Part of a small language model's weights.
Size: 15 layers, 2 heads of 96, MLP 768 tanh GELU, vocabulary 1796.
MLP neurons of a small language model. Each row is named by its layer, matrix (up: input weights) and neuron, and shows model dimensions 32-159. Each number is 128 + 32 x the weight over its row's rms, rounded and kept within 0 to 255. Numbers have three digits each.
Before each neuron's rows, "fires after" lists the tokens most often just before its 100 highest values on Wikipedia text that the model never trained on.

fires after: " t", " h", " T", " c", "and"
L5.up242:186160097117091142139069102090163095090138207129153126149131101159140072072150133112141116148064167136147124130119142168137175103107157126140139165114141145168176068164166156140154062142124116194068121146181162048165157063125093156125092070155123110139115140138097111154134161117137052151109138171157101080111129140150108158135122133111190076091122104103150164148171116143088133083158

fires after: " ", ".", " $"
L6.up565:165105087103085160088135149126095171107109079149126126163137068091129115081211146125176150096089118073094145118159161116146127106110112117120131085115143077160141103177139135163114123143119130151116118091101137163161132148170181178135104096085128124148107170131132157211117129112092174111079125162130092163118092095124168163179136147179227099136170164113089144133105136178162103199135

fires after: " F", " I", " Ch", " R", " A", "H"
L5.up448:146089128148125122155156081173157139142136089079077111096122130159124176096145143088151144171115090153123136110141130155140131091151120194126147159160117102109113135154103168150157190115155165127238132137188131100129069105153144095107138093146154072146091147171132133087112110183136157223120140150158173121138109099095157094151141133143168167152087171148116041093123114121119119111133

fires after: " the", "ern", " pro", " G", " P"
L9.up438:163152186131158098091162114053128123125109100131142112155098157124078164126106175097088093141162109061106165170141105046119087142145156086151133195143032148170069128133137109107133162157135046128056158137093188135115088138094185100120102097112121206132163157143121125159114106049074183133133104125143111108146123173124142097151097086169158181136167128083104125119139127114119113087132

fires after: " l", " M", " an", " the", " m", " ex"
L8.up10:167157101138074159130117131067159087115122191103127091153112109107114125108129147109153079110126192097154148094107104086087147186165189161133129061115127128142159132147141090129096109070125122091109137154144119104164079070147130161137114150165134175104147068159169154124087152108112161113122158156159117099159139129151183142082145122176143178136147133112118201177196156110124084158128

fires after: " to", " in", " for", " att", " of", " and"
L9.up247:129073162112176142134198105127133119152079120128140154111129084132168094084165151097145174105124027131173164169149100118138128157101117089142171109170152050120171084117107168105154135113161086112073102112114187143119121131144134148113142062078173091134140101055123136095140101136197172175161084118172155182160144120101092121084106131082144059181107122141077109116185093145142140146163

fires after: " |", " P", " O", "b", " B"
L11.up404:078140093085087124068166081132143106080211097194126138151067128069162110137080132115162096156105131114121125153121122113125165132146140138152120113080086161215121156176130117153207108165152124074091140120121072152084130123176095105136073145127109096136131160111116079076161082150094111160176100153110132164116153083150196163118065092123138131176106152159091162136112111112163118130146

fires after: "S", "P", " S", "\n\n", "M", "A"
L5.up656:103151102084107124095145124099243176105128075142147112170115155095114076149141167162142134124192115116137134058112153118085140111190139151151157123121152119109165131153164122174134151110147111137116109118114142128152086163101174096111094148150118129134096139108093128115168105168069090144148142131144054149152162116138141111210082116237114119111108140127109074147103134180112106155129

fires after: " Am", " m", " M", "M", "om", " att"
L7.up410:113179090108134147110175112095106145077156120174181067122118152136129177121116119112070096106132146126153154144156107100116140111173194149124142107138113139122144159087124121125117141138088209098144101128114091142185091056135099178132128175125114204182149125155143160140089123155108140112166049073109083102149104152125088097147181073136204124144133134090100127176125149141151139178173

fires after: " app", "A", " c", " ch"
L5.up272:124166142115080181194089130192068142148125136159150107077164098113071146067077104130123136118183118085166106101105123102127147140131115164160152139125137101136165138131115073158119081136122071156170071120109154105101126091175113057152126052153148098117142161146133159122099132165135183110131170161112084058136123100181157157165120095167157060157167148137093086069103103122188127063150

fires after: " R", " d", " one", " of", " D", " number"
L5.up89:079096119118065111170102075136071098118193064218126118154064146148121124199117156122116171122165167136113134161157160159117124061041115125124172141141118073083179117194158094170136132171171064177148099166089111125115110122119119109107046154145118139161138148215118136118096091122156122102207126143111123146118153136121166127082156154137111196095081113135142193127160169141138138123158

fires after: " S", " E", " A", " a", " s", " sy"
L5.up381:121097141132114145186177122131187129161156127127153101167070114138092101117109096116175152164149100149143181047144156163151204087131092088105157103090099071111120140073099155188204121122113104119064129163158121149193178071152144086067142113157115171176134122107091127146122129169135190174094129118104090105120146153120097120124116084144129127144068117133152166183091164152135125163165

fires after: " K", "The", " the", " A", " G", " The"
L5.up429:129143152147102099153127158156137121094089131109159157094108141138129120106078142086156136174090157133128164142137081182112156204155159103130051135167106134135179189179091130085152164112108177133177121052109200117146070094075118117123115135171121136115088117126097116156080091160121137133139121127083119152164125146104171093111086107178141142121099141168094136168114122160196085083173

fires after: " L", " l", "ubl", " a", "ed", "L"
L6.up188:147162192113110128077158177119082121140134073133122165098084159111150172129155136083103161117160120115157220144157105090141140164167084125096129170113134183092141152159127102114117138182113120163131143106120120080124133168102168152220120084172191139127123156141107110130145138158123100188097158136098116065124157152137106121142089095150202088161151141124089075155164103147158091165103

fires after: " wh", " Th", " h", " Wh", "A", "."
L5.up122:100172163140067131140102135133185124132127078134160141179095132122130110074144085114141143127191182097124094105140118155150143135091095131169120120112105100114170088162115165150137117114179168128168093119132152142118136168163112184118118169140178156090153108194133114116104034188147136161124141125120092096082151125170161092114139151088148137138086136137127125113146050183193129102136

fires after: " ", " p", " P", " |", " in", "ory"
L9.up311:169135101120084163155119138159075183142110132179120150159113133118143124117124150165161169133171125093116147120117126167099171135189100129088120099101151150113147150098088158064110114204130123138067088142087131138077091083165117165104141131162193192094127160115123142099045062071093124171133199122159166183144108130093150149125151112114152083147109103147083071173177105120178125102125

fires after: " |", " ", "otes", "%"
L9.up33:146111154066114156138168164105131157140150122124169085118106142083107153085196158107176160093130110133146137142136155064109111119227122086169195091086076114132156130101120146167116162124131138133156108084173081120090140060099090183157093065117131148120152156179178121154144119143084118147117153111188093162082107144080127167199149113151201131134117098123162053104092135126113100051110

fires after: " a", " A", "A", " an", " The"
L5.up433:102100148109061145126154190033108135115126146101150130102148151072132124088136057108200108136158158156159169036118105142171172156180131178173137163104120091131184153071099142170094229143186145152165109063100110106114084118179132148110156112135130141113093105118101128130136085177084111136121126129137095127105147173171105073147124151114163126105157163140116112163104177142157096102161

fires after: " (", "-", "/", "f", " of", " at"
L6.up638:131133054106120135141165109090087109192117138133098117113132109151113136164142135085144159101121056165129104121175084140134115074140107126098134068122155106092166120155184164169092102206053084139126132137121070119150148104082134140110116094138102132183121187143101101090150096169143186116149115145114196162050126138094101173133146112116143121129160093156126141135174104132169098124152

fires after: ".", "-", " re", "%", " sur", " |"
L11.up303:150161121196153159095136133056170179097104110116142116133110073138131135111086159175064198108124117178109104061118130131159120144120081083180164140101094143134147160137164119205166127148134099129161120080100107088115143080179151127215135163097111150153132117151186127135146141188192112147101136108128103099108101166051138135126150162115101120102119128076139152189132190106144113132123

fires after: " the", " a", "A", " of", " A"
L9.up137:116083138173058160066129122142125145137138133117160066178137074201119150129124134107152113096101160120106136158154151091135065125129200148101194140098156121135092118091120140163133135145174117087108166172119161151102095014139162197104140144133158168147157077159160155122102121106078179167161149122097167131136188119119113103174133178145117154113106133136096138102157173096113085146136

fires after: "at", " D", " sign", "t", "n", "in"
L9.up653:076114125130138130143143118133146151179208120103159123101129152143149176168151096105162129167106131124172201156116160173117133099112073119167135154140189106147163137128136126062186065150125078131162137181159082047075084068156106058157147150157151138106166117110121175135076130166105176114135127093105139114145158120146119129152131115182109101140116090161107037104122167107129117139171

fires after: " m", " M", "l", " l", " sp", " p"
L9.up402:162116138099130163077097129083180097142097088157149138153102095123158138150185163056113130116069116085193125125202137106105091155113145098129121072130077085125146063044093104137108094125140132144125116063129151099174090132166141163131109123069179159112123168167176182102118149120087153139177140177178125089057160090130139149112117171160163168116156153173110136077137167143123126116066

fires after: " |", " ", "1"
L9.up19:135131110110105132119143167160129160131114142122104120122198157133142122096134105161199112179181133114129085096144113077161133126169150119119072078163155110099126083148126133154120090122107110129073132156091154142080163095142050085120121095134158133107084133217149107094146098104126173183111128166192113149121125154099157105132133155164183108072172194143247017150153134065120112143109

fires after: "A", " Th", " H", " A", " B", "."
L8.up136:113137119168125138101118112159116136150134070165136178180060111117124106108097139137124118127119069119139140133154137112144175152118114101091104127080138111109101160101150141147182115118127073107047136123184136099094168151126085176064211165141127137195164094168120121132140024155145121142162102189124116121104130176097157130163150145093172181113054115126121163128152115163167148104119

fires after: "i", "a", "in", " C", " P"
L2.up137:123198105175136165144191094124081111142119148116131143137122182080188096123095076151135191169136136156119148120062131093130155133095124126080158157097113070169141115154172079147140111114171084133127131141114117096164157165072185084123179125186146104073141079178159146148157128126079078100107156099105111111055137175100114113129164102113165095142180086149150161158157094147134150119139

fires after: "b", "m", " B", "and"
L8.up379:116100111108144116080116154133131145117144109101144117132074076121129156119095144117073189107133140081136094107105117139191118152128109162202150148102122128151082128183140118123127080137125133088120147135160175148127161078144085132194083178120085159157172192096160106121198163138145178110063135160131137135095186092056153133174115102117148136171101071125056098139143128139169108131158

fires after: " f", "f", "ra", "l", " fl", "b"
L9.up589:141167124089139075130122119119093147121172186166069116140102113166158126118190122095123188124105171108102105160128084161157130092103079127169069198111105132122122041100078176158088174130124088112089149107064149137128183072078115106133135157097140167156151165115121137147077177159067145156114149123117119156114135130044073128148125109178100134167185109143106139157165180160157136151153

fires after: " l", "el", "l", " L", " re", " Bl"
L8.up624:098169090136087122153132148150140105170169147098114112083102155122164154122095111086113129069174104116107119144121125135157192143109109100163076139139136153168068082159175191127060126099096133129110183139100169143105159148108070114176159103141135137097079127121091184156144148128143080128095126135143128146115131155162088135108152195142189081093133159138114114145113186199126176146109

fires after: " v", " c", " cl", " resp", " C", " Ant"
L9.up48:134133121118122115096105135186071139102130103078131135105111152157114163114188153163095093167133116115095121092120187106145135189172140132150160170122128117158092086144114127177138156123119121094163089107161141122107076079154108061133145098163106130116130031164097120129161195092148062108198113155119141127103161112094163149143128144194123121104102113110062139122113150114129147120185

fires after: "h", " h", " H", "ell", "r", " in"
L10.up631:102123121137136137196203114122087160164149070117148122127157138104134192102098165093086139124155158090108097171162065096145105137084145119141076120090057125116141140126158114124103158092134092131117173087093119188129156061140200194124113152147104146153140197149104123123189165101120105101102094132144173173138154082128138067122146149109095089107167069112116134077138151066153162101118

fires after: " S", "\n", "S", " J", " M", " s"
L11.up16:100130115131119103130086113138190127107136116167142121174157162093084068173110142147118110119105165101135099133097142123117089111162117146146140094135071101135086119115178118138156082138175096124108161144154175142121152130142099132132097122100156141114095112115119079099110128146045139161154104127135098216179094086124090116160118160179133140108035156162180147134138155157164086107149

fires after: " Cal", ",", " Geor", "if", " New", "omin"
L7.up614:154139068161084146027114137127137096124111115124134159137092104156154140151166160092097081177131153109154159167147116163068180182164091122097093137095093127135131120099149090150067155152144118074156158180129057112145161128146153166114116136099104163178139139174080212126051068095075153145137130116106162168204139100088113082167143146169118100111101124132092123124169076072138183155122

fires after: ".", ",", " S", "-"
L6.up552:175098079161128139130078088065097181138161117124120157134101136071126195106144125145131159144137163097213131142184151120116151093095137152138123125149092068101112092173129083131080073143096131144116091118207131130105087143138121133150062167177148145146120192193126159167130147150027156158132109135127188076077128129121114130128083135124152143098088111135130155079144146101107115157190

fires after: " T", " K", " t", "ip", " c"
L7.up733:150098142150069133113173134128093115064188109128118106133137147129130058070083026098125148117112097134148173162117154151159163151107085097055095097104136126167149151107111121162148141108178117184075149140124125092153147032135139098101118155105133126087104143162148164149076116140173111112104135169086177124095118122150134073118167130138178139107058159129216159108114174154140090138162

fires after: " app", " resp", " due", " c", " p", " J"
L6.up589:101077152101116104105085157124109224072123077141153091112124133064120142112156085120157115120168120097116095107155153074148091145175201190160128158184181112133095156138114139158042135135171146105130070169101092139156121091115149120193135102155154113117127146093103204073115177145155117143135175170131133191098138167135153114107145118157156097090143150036079111077156149136184065112132

fires after: " the", " B", " A", "'"
L9.up244:169131150089148138142077145132110090138077101161149200139097139137143130082136147105087117051144118111135187142129135152187121115138136100131125121149092163094154156172163123093118171127136163164119184075111131109197122091149087134073125115132120133105151124137137136081146155134106154130130144108117123117140122108057110071138113172125133099099046134155118087114154128140118115074134

fires after: " L", " re", "le", " l", "l", " Le"
L9.up648:127152110142106115115073145100198154136124112095108122110120144093123159192190109098081148102128139090089119152089124136078145135160131143120128104118147153159118151111159122175125126120108135105162149139111132099150080089174110131186146107175174138175092204087139150128155163114187081173142129153168096136130125187138084148115143164048103066080176153197129145151156159125128106097114

fires after: "op", " p", " P", " sh", " G", " T"
L7.up716:143158143107115157140102129158135148009144094151134087123161114177112100116150125131126148099186137166081138127097080062117102176119097149134096135099087146135166100142090188117116147160091128163177127161100166111072137179104134129197133071128132061105104144125122112099179127125208161133107140141107119178092144149153166153123128117095132122111121179176154125122118080136117115138136

fires after: "R", "w", ".", "-", "k", " w"
L7.up727:131044110166151140123111127129177124107143104133136126140097035100159139186091168088113164118178103179136082144113139172120148132108086109193167165116089079096131107136126087126113124195065141139125148075156136070143088161120133105084121115149116122123140124159129135171129156181118115177115165096097082115104107131145103103169149167079137154135079140164112136137148140126128129140194

fires after: " L", " l", " Bl", " Y"
L5.up554:116212084167101104124076156175134095112111128104086116129106085137131205181133135125104104123124124066099099112175085116071147128168085100181097136126114150133155159145160141148142134137067156155184095112044128141187125161130063103114091142138152128149164155153151144155101163080101115149109123108136093126092127159147123104156143113161165139137132114148100197114206184148132146161061

fires after: " M", " m", " p", " sy", "m", " Che"
L9.up638:108082163203116132091130062125102113119112142190150100159112110104103112162105151124147144126176131186072112134103147148171128202156098165130165074145176174065098210192147133121127117166107137167146096170127162132147058075134136116132105090120103117113180086179160157141107164173111141149117150119156141106131121113092170169119114120124159091179130146136163143108097179083153173068128

fires after: " ", ".", " s", "os", "–"
L7.up476:140126086097094198100157159097079111128112105141144129142152130116198104077151119092121173071125112093100114054104205142144169100087089127149138156137146107063154132108148076169091047199122092104155140161112114093128154167082171118123152123076152111124114123102108118199165156133134134119154100169144116110127097150150098114198117092160182127101107159166145131144120123152164154095141

fires after: " m", "ur", " pl", " p", " Or", " Pl"
L9.up373:104135179103097115198166099111126105114112137160099099148131117177173142151111170147087083100166140101082176063148119102127184173125103136150133081068161120121143114177120108149108125152149110163123126151100138060174117093153124095125084116141134104149192108140127137130075113170154160091120180085099082140092117179162110171083115159094117158145219159106049128145140168071149138080141

fires after: " A", " a", " The", "The", " the", " m"
L8.up371:151115157120133084106124103137107121083120164084129196116116035116168136132109168059099116176040106138145183096140117132188178156130143140101105089142118135123128131142107160110142139108177142104125145146094122068098156085097145145058059156186116086163201134139122131157085169134096146143082134184128175144133062094163160143139098128132191139129111150138107119112174161146112132084146

fires after: "199", " C", " Con", "at", " D"
L7.up313:117140125092138169062171096157113188137165141060128095124127114092090099152162108167112163154121139123110175127111175147087127118148146172105135095128149115151118201102129125112147100135103114076158157117188125089100147069117078079128162137142193115064132172139119085149157182074116112171154132144130100088101154112121134075162119174165124138134099142091127142135179124125114209131144

fires after: " ", "18", "17", "0", "9"
L6.up298:121148090151150085131108129124156118124159118109141087146123087060112119159136123133193113112115094075114201131101148157138119151160181189152136129127129075095116138096204118118160158148100117126118129077139119166124167134074119145091114113121144114142130150152120078117161125149121148157098161162170156190103172117116147127186050097145155143104117129168142107155086089105052177147119

fires after: " (", " in", ",", " is", " was"
L7.up676:172122101101116152126155133119073212131118114123148119048082150101139128153112118122132168092143134108095146072125177131089171203170198114121182100185131135172100098116110153166111131046113131127154163112144133056096108171144160124110167098128155110125144177094134116160093132119103134118153170109109116155104111117090154107104105106209145153132078135161152117132187114052132182110122

fires after: " l", " T", " M", " B", " C", " m"
L7.up644:176125163162120080118151181072135138105131122111119113162088089147136126147119159093148176107161133101137104189115115137087103183037165064148100144138055068082122081130153152156096191107088171210117145129137124106200135120150119060137153114150131146172132155127134173170082152114151114154201129152172102138093157077122107125144126117193150121129113172101079145111123135120124124131133

fires after: "In", " In", " in", " f", " t"
L6.up114:117100113137062109137135074149135138156126091078163127126117115162185140150126187115157121161089119125100146128139164109050126168135120144196130150130131107082103126132093150093105157115137089082177125129119148149134176110126105176083151152141145070142119157142138122140165091091114120088104125107130154183148127143161145148095101160170168051130156132170122075066109089068179200132097

fires after: " D", " d", "est", " I", " F"
L5.up195:042125136083074088136131069116139157149165094152140133122142158071120144121084089131128161127165192120035141143121139129109148096125123130126106121082168155150125138133125127142145146164178117125142123201108081109163124134171152058085105142152155110085154162139107114071147088149156122085123128120194157113166101164120145123117061156186130137105133052152131080100127109064137141118108

fires after: " ", " d", "17", " inst", " November"
L5.up675:123100115137168105118159143114133153184163080135107090155126097057119163177186151125122157089081147074092079152114163138108110132097148079151167093132130084128168196110141137129128195164115103129150126139156129102088099094124158082133135179147120141074170137097112105100096187116147193157158117186100184144102199174081208103166122150128154130162211105073125151125084091109118164114150

fires after: " cont", " att", " res", "ro", " acc", "ed"
L9.up297:121163128113086122126140119141129116152097140158159058113153156107124154104121091113150133096105088088102134180141142143124149126128136051164164111159120098086096150083108133123149101088171133124142119120157167100107149160077092198181156059145170143128088114090146140095160105167116039163105130125127129171121202106125141196092089142144130094184120112110161134101176151108158076112180

fires after: ",", " wh", " and", "h", ";", "ing"
L8.up589:156087087132096094144125147104134074137164080195143186100096110119127111108140138142117103133125121167126154137163174109171122154138161103127154111114126079110163128108136099189154124169152096124078089182132099173168163160143120118084174170069147117095114126157089127171137118131150148074110074139156173126144111164173104068131175135156117178136105170144154085142106140073135145133156

fires after: "i", "ac", "ir", " I", " was", "T"
L11.up599:121112089140099135166139123081184108117121074120151128148142175153180175124159143107139147080163208088113128106148207173122059166167134111135087121147135190114081081135127136135180107164124093117116166132174139170090102117153047063112152168188136098125085130089171073134121146076142125135118139147111112118114126079125138060147096094108156139078124144168177172089087135125098145161146

fires after: " ", " R", " G", "r"
L5.up158:125065148096109147113152170106118185040169113169067125120129157086123136157188140108134161068131125077161134177208138136104158120099102116076127147149129120114163146077144142086126116204133114147066081080141169103138184123111122142136031131112092126171135162186138117127154146115104121066108113188123165122129168110083103091137144113093127048129145077104103188119089194130159142119110

fires after: " h", " r", " H", " sh", " ch"
L8.up516:163145113160090174156094159132109173123117110136057070105129088147120113129162153159106110145143102142103113195095058126092174119080126141124112140109118113073043166172143092152168183075144133161079116077164152093143134091158112131168152151117141106131166128173137135204161088128121089164106146184191119156129129069153147122150123149115119174146107154138116182143186131092129103130173

fires after: "A", " A", " O", " Mo", " I", "O"
L5.up394:116102113179134121120086097133199197125107158122094128128118155141092122118054076101105107191119127100136216133128097138104202128143090172153152156181108141092173135149115129146153130119162126158137135168181099112141083196093189143141104081163134185107222123091147129136056104179148122230089096155126103136171102106131127130066116144156133128067105136106118100147166126124070108130122

fires after: " estab", "un", "ir", "y", "i", "ur"
L8.up381:176095078088112160151121119066133081084128134089092129064121195129171100143138123169051170127112177150184154096171212124131078136163125160146142115086121192087146141192088078138139172099095112129144097109145164160156061158114082124122119166097152131140115146141158173125118118152156141086124089131114058138140187072114117163143120130138137186148128123141144154173094075158157143116107

fires after: " la", " tra", " l", " L", " Bro"
L5.up214:175122144113197121098116090129166083159164134139147172140090145127156140139164148059070157138131119133063138142080111097107122148158115121167173114147114129112140139151139193091090161155165142111104162112153113074067091097026105129160129146116164097158154143160135136124123096158139090125116115128164134121117090132170111111130050076134173083115113128065151120111134159179125165146070

fires after: " B", "r", "ot", " be", " contin"
L9.up210:179150093122124166128128068174172127101113145134079138129048143140132121161151136096149134163138106088057149092175160163155138149135120082144102095103125086139152193143119154136163103131208111140097195175163163078121156133143159100125168125113057144090165151140109190122143156096139157104089168084167080134186108142084111127111121125111124093143131128095115099136121132093140139103070

fires after: "-", "er", " /", "–", "ist"
L9.up40:198105121156144074151119177135156154200184120073152116060140129089073157133142129150101132120128105115094122132106174085109163154145099080113120118116097162119118147180154169083140127119090089172102119139145092168073120118103113139091103089129092187097148172081153145128166153121115100099168091110143088147145119202079061134119153114081143101094177073113093126126164161105179078180147

fires after: " T", " t", "i", " R", "T"
L7.up254:157176059079109164102098133097182124122096119097106171197165120122151107085154134129129146139123198109115176123147166185103104124162139127087173193162073094136101152121154131125096138118124086109111106127084130074112128141113097108119124105138117100168106184107156091152141125116164110159107140193104117067112144104137150139101126156125157097135072183146117138097125101119158129118154

fires after: " \"", " in", " for", " (", " In", "for"
L5.up56:148118112142098144135153158100149102176107117143102101119106053094096081109202129102154129085125123109141175177145109141106125175108168089174151098115106091114094146120122194130129141143089082118178103078107082085210136106165134097121134142134090083138133077139094144159156186135182131176155139186100151149095127145081079168165173224172084129172053131142106134179180128149139137174138

fires after: ";", ",", " ", " |", " |\n"
L9.up675:174114119090178112072143158066169106129078175138225142073112081189061128165091123127157107151184128095118095148131130107121190075186112079123157122148120141138165172121112149203101116130125100087109109140170135107140169055172140131135142146117134206110127145107096126155126128116134115091159128135175130134094111170127110109144111106118135085109134117160162097123152140123097113151089

fires after: " ", ",", "200"
L9.up146:204049087124081080132064138132139084122170121172134166114172176159111106132105172117118095147172100094080100125135137147137171159162115106121118190102092133078150149084127090124123147190126155047099132160126107088158167130246117135119143161146120163113112129132068078108120097100082168130162099086198138095171112135112127119153099126125098170102160128169120118123143090140106153147145

fires after: "-", "\n", " (", "–", "/"
L5.up83:185071088137149131148114134155075078212167176141140163136155084065098110163117151154122118083109095137181157128157102117140084099146140132128156072127108155120129107145198122152071140168102145106093109098126114094142131180095105158161121113162104162084126145142165171119164103123144142087167175124102195118072155140114098120094191140137111106113167131107140111146167097115141072161176

fires after: " In", " Re", "-", " re"
L6.up449:108090097116136110109098103150174121123117124113144123092173129131098143112138175168109080109136149112112128099052052156118159127165120143155158079142064146170171121137080216162156075193047074129110090058120116116177129148213142100111148085144120136106118154158119127108173101177118108185117146116171109140097121156117112158097210187125113096158172154100162140165154132129099117173103

fires after: " (", " well", " one", " main", "for", " was"
L5.up226:146131119068129118141163133131135119137115098180071039158055152119113158103109122118136122121143077128162101025123126116138129126107139116169180182112149091127126031099098113164097143134133142112134139078142153170157153211181147132134143149147146084125176160122121064122148149116132061124112214152112105104066098128086145112170068148104089160100149166194105172175179108124152135107112

fires after: " ", " V", " T", " v", " Sp", " G"
L7.up721:089137146108141143147108166199126223081115076169186132115138151108151113066128122122112081180173089110114116156151174114105156206067118076089117184129141103112139128097117152146161109140116142076134162150148106142122133066125140135145165143123187142105152159170079123130153122165135145132128154120095087180085109077158139182086157094110143118119081194172117094117117137098110121136155

fires after: "e", "i", " de", "a", "or", "res"
L8.up551:119139134118200141066168158120168085171070103112084141112173111116189101162122092157138208114115109119135104125110156120155120129145096146106131156130149103132091139139083155158096080144151148121156111132153148110170188121083066114107141199149075121155058107117184168122145138158104071067183149131085129180136188106146153093087092203147163121081182090154169100138182113113146145161117

fires after: " be", " B", " he", " was", "w", "o"
L11.up282:118148136123075169031151117134125105131111134156097128111141085115133170168078115089083158151102135114077110144135104118125153176150061147114134118128101106066098118133124101177117098129181199157103214119164103111163104130146091123118141147072112164081169118109139144096103155167093073133078141155110145189165138062091115162085078121115148101118097108134115140140098149123170141095111

fires after: " Cal", " l", " B", " b", " M", " L"
L7.up377:121112124086170113105091139038141145061105142162134140175082095119153122136116131107114153124134150077141042187133169134145146134104178131091103147125131115125124096180127162135115155117134169114162144138147040111149149096114154175128111105161104071130121142153149166157078097138102127175091135078135120158155105115182103141140172032180199136141126139138083146122122126117125139091120

fires after: " a", " A", " S", "a", " s", "z"
L7.up220:135171153128079105101156140159086164106053094170062168190135151113142157107103127090170118132169094157099196035093091131168156172132151119108147079094123141086133152117134147157124129162135036166087112098112112168111126070133125117128078132175084124166111098138073159138140179156158155125127167162107114120097136142130132109119132138054149156126139137129113124154130185135126118114133

fires after: " in", " At", "In", "owever", " In", " on"
L6.up195:122160109135092132134152062138152175157069127135161175092099090128149126110129169175120088109118137157167091183124134069078167139154089138174125114153126109099094150205107144109132101139178113158106097088115071171150094188154152146141133155166115035072115153106087074137153093137077128148127106152113164172132103131063165139112162116158176126123124126144140169086145079126118173106078

fires after: " l", " r", " w", " Br", " L", " |"
L7.up33:146076132135159130128126141114132163107142096128098124157160084067146124133108097082151129096113123133153129181192167084090156142173122096093196172128184150182103093140134098153130118118075147120074133188177113156153098140109088151133102130115104088117129090104170114174143134178119085180114218118111057133105105161140096124096160049186128128047084130165112096142139146152114160131139

fires after: " A", " D", "A", " d", "D"
L10.up340:069092164186050124171139112168118133126111147128092106149092139185214121161159119136139146119168138089106084115183125146111134081110137144107107121087103132065098074112148104144097134126210102141120133094094162124131118099143177105079118112159171203135172134174154103130158113133106145175124068110122114090078087138130118112130133119130165111096086126191194141089170128091152131061150

fires after: " ", " |", " has", " h", "us", " H"
L10.up86:199111105182118146120132116143176176136117064148077105113150097119156116169147115091098146131154111099130155121176171064158214064109154064095162146097178097095096150179107161089153167165112160127103104074141099134139163097138131191149102186163077142145157122131126144133147128141133133157141163086139113101102137141131177062161193153117102138144070101159155139140148156145114151122093

fires after: " |", " ", " Japan", ","
L8.up715:135098080084117100128186128140113121128077190157127128114142141160126123142104146115153112140149124108159119112191112122145154123172129103113159116131098149172115147125138094146073154157167134070156115132104117077141151122162107124097131160131167165117149149187130165139119130113141097190200136119183117088091103142050159126204064131169166111092157123182158030141180100081153122061141

fires after: ",", ".", " by", " of", " includ"
L7.up334:117135119134158127117175138116089143162174126102106134080092113062129118139124192095127167099125135139193113080102143152146129120069056107104138110141164102132183088141113123120072156168055111175141086125148113142139081117081103159150087150151147174093139160158080113150159146137146137135136112150159115184142165090151113135140209171102145146132154143154087246072146102084187081105198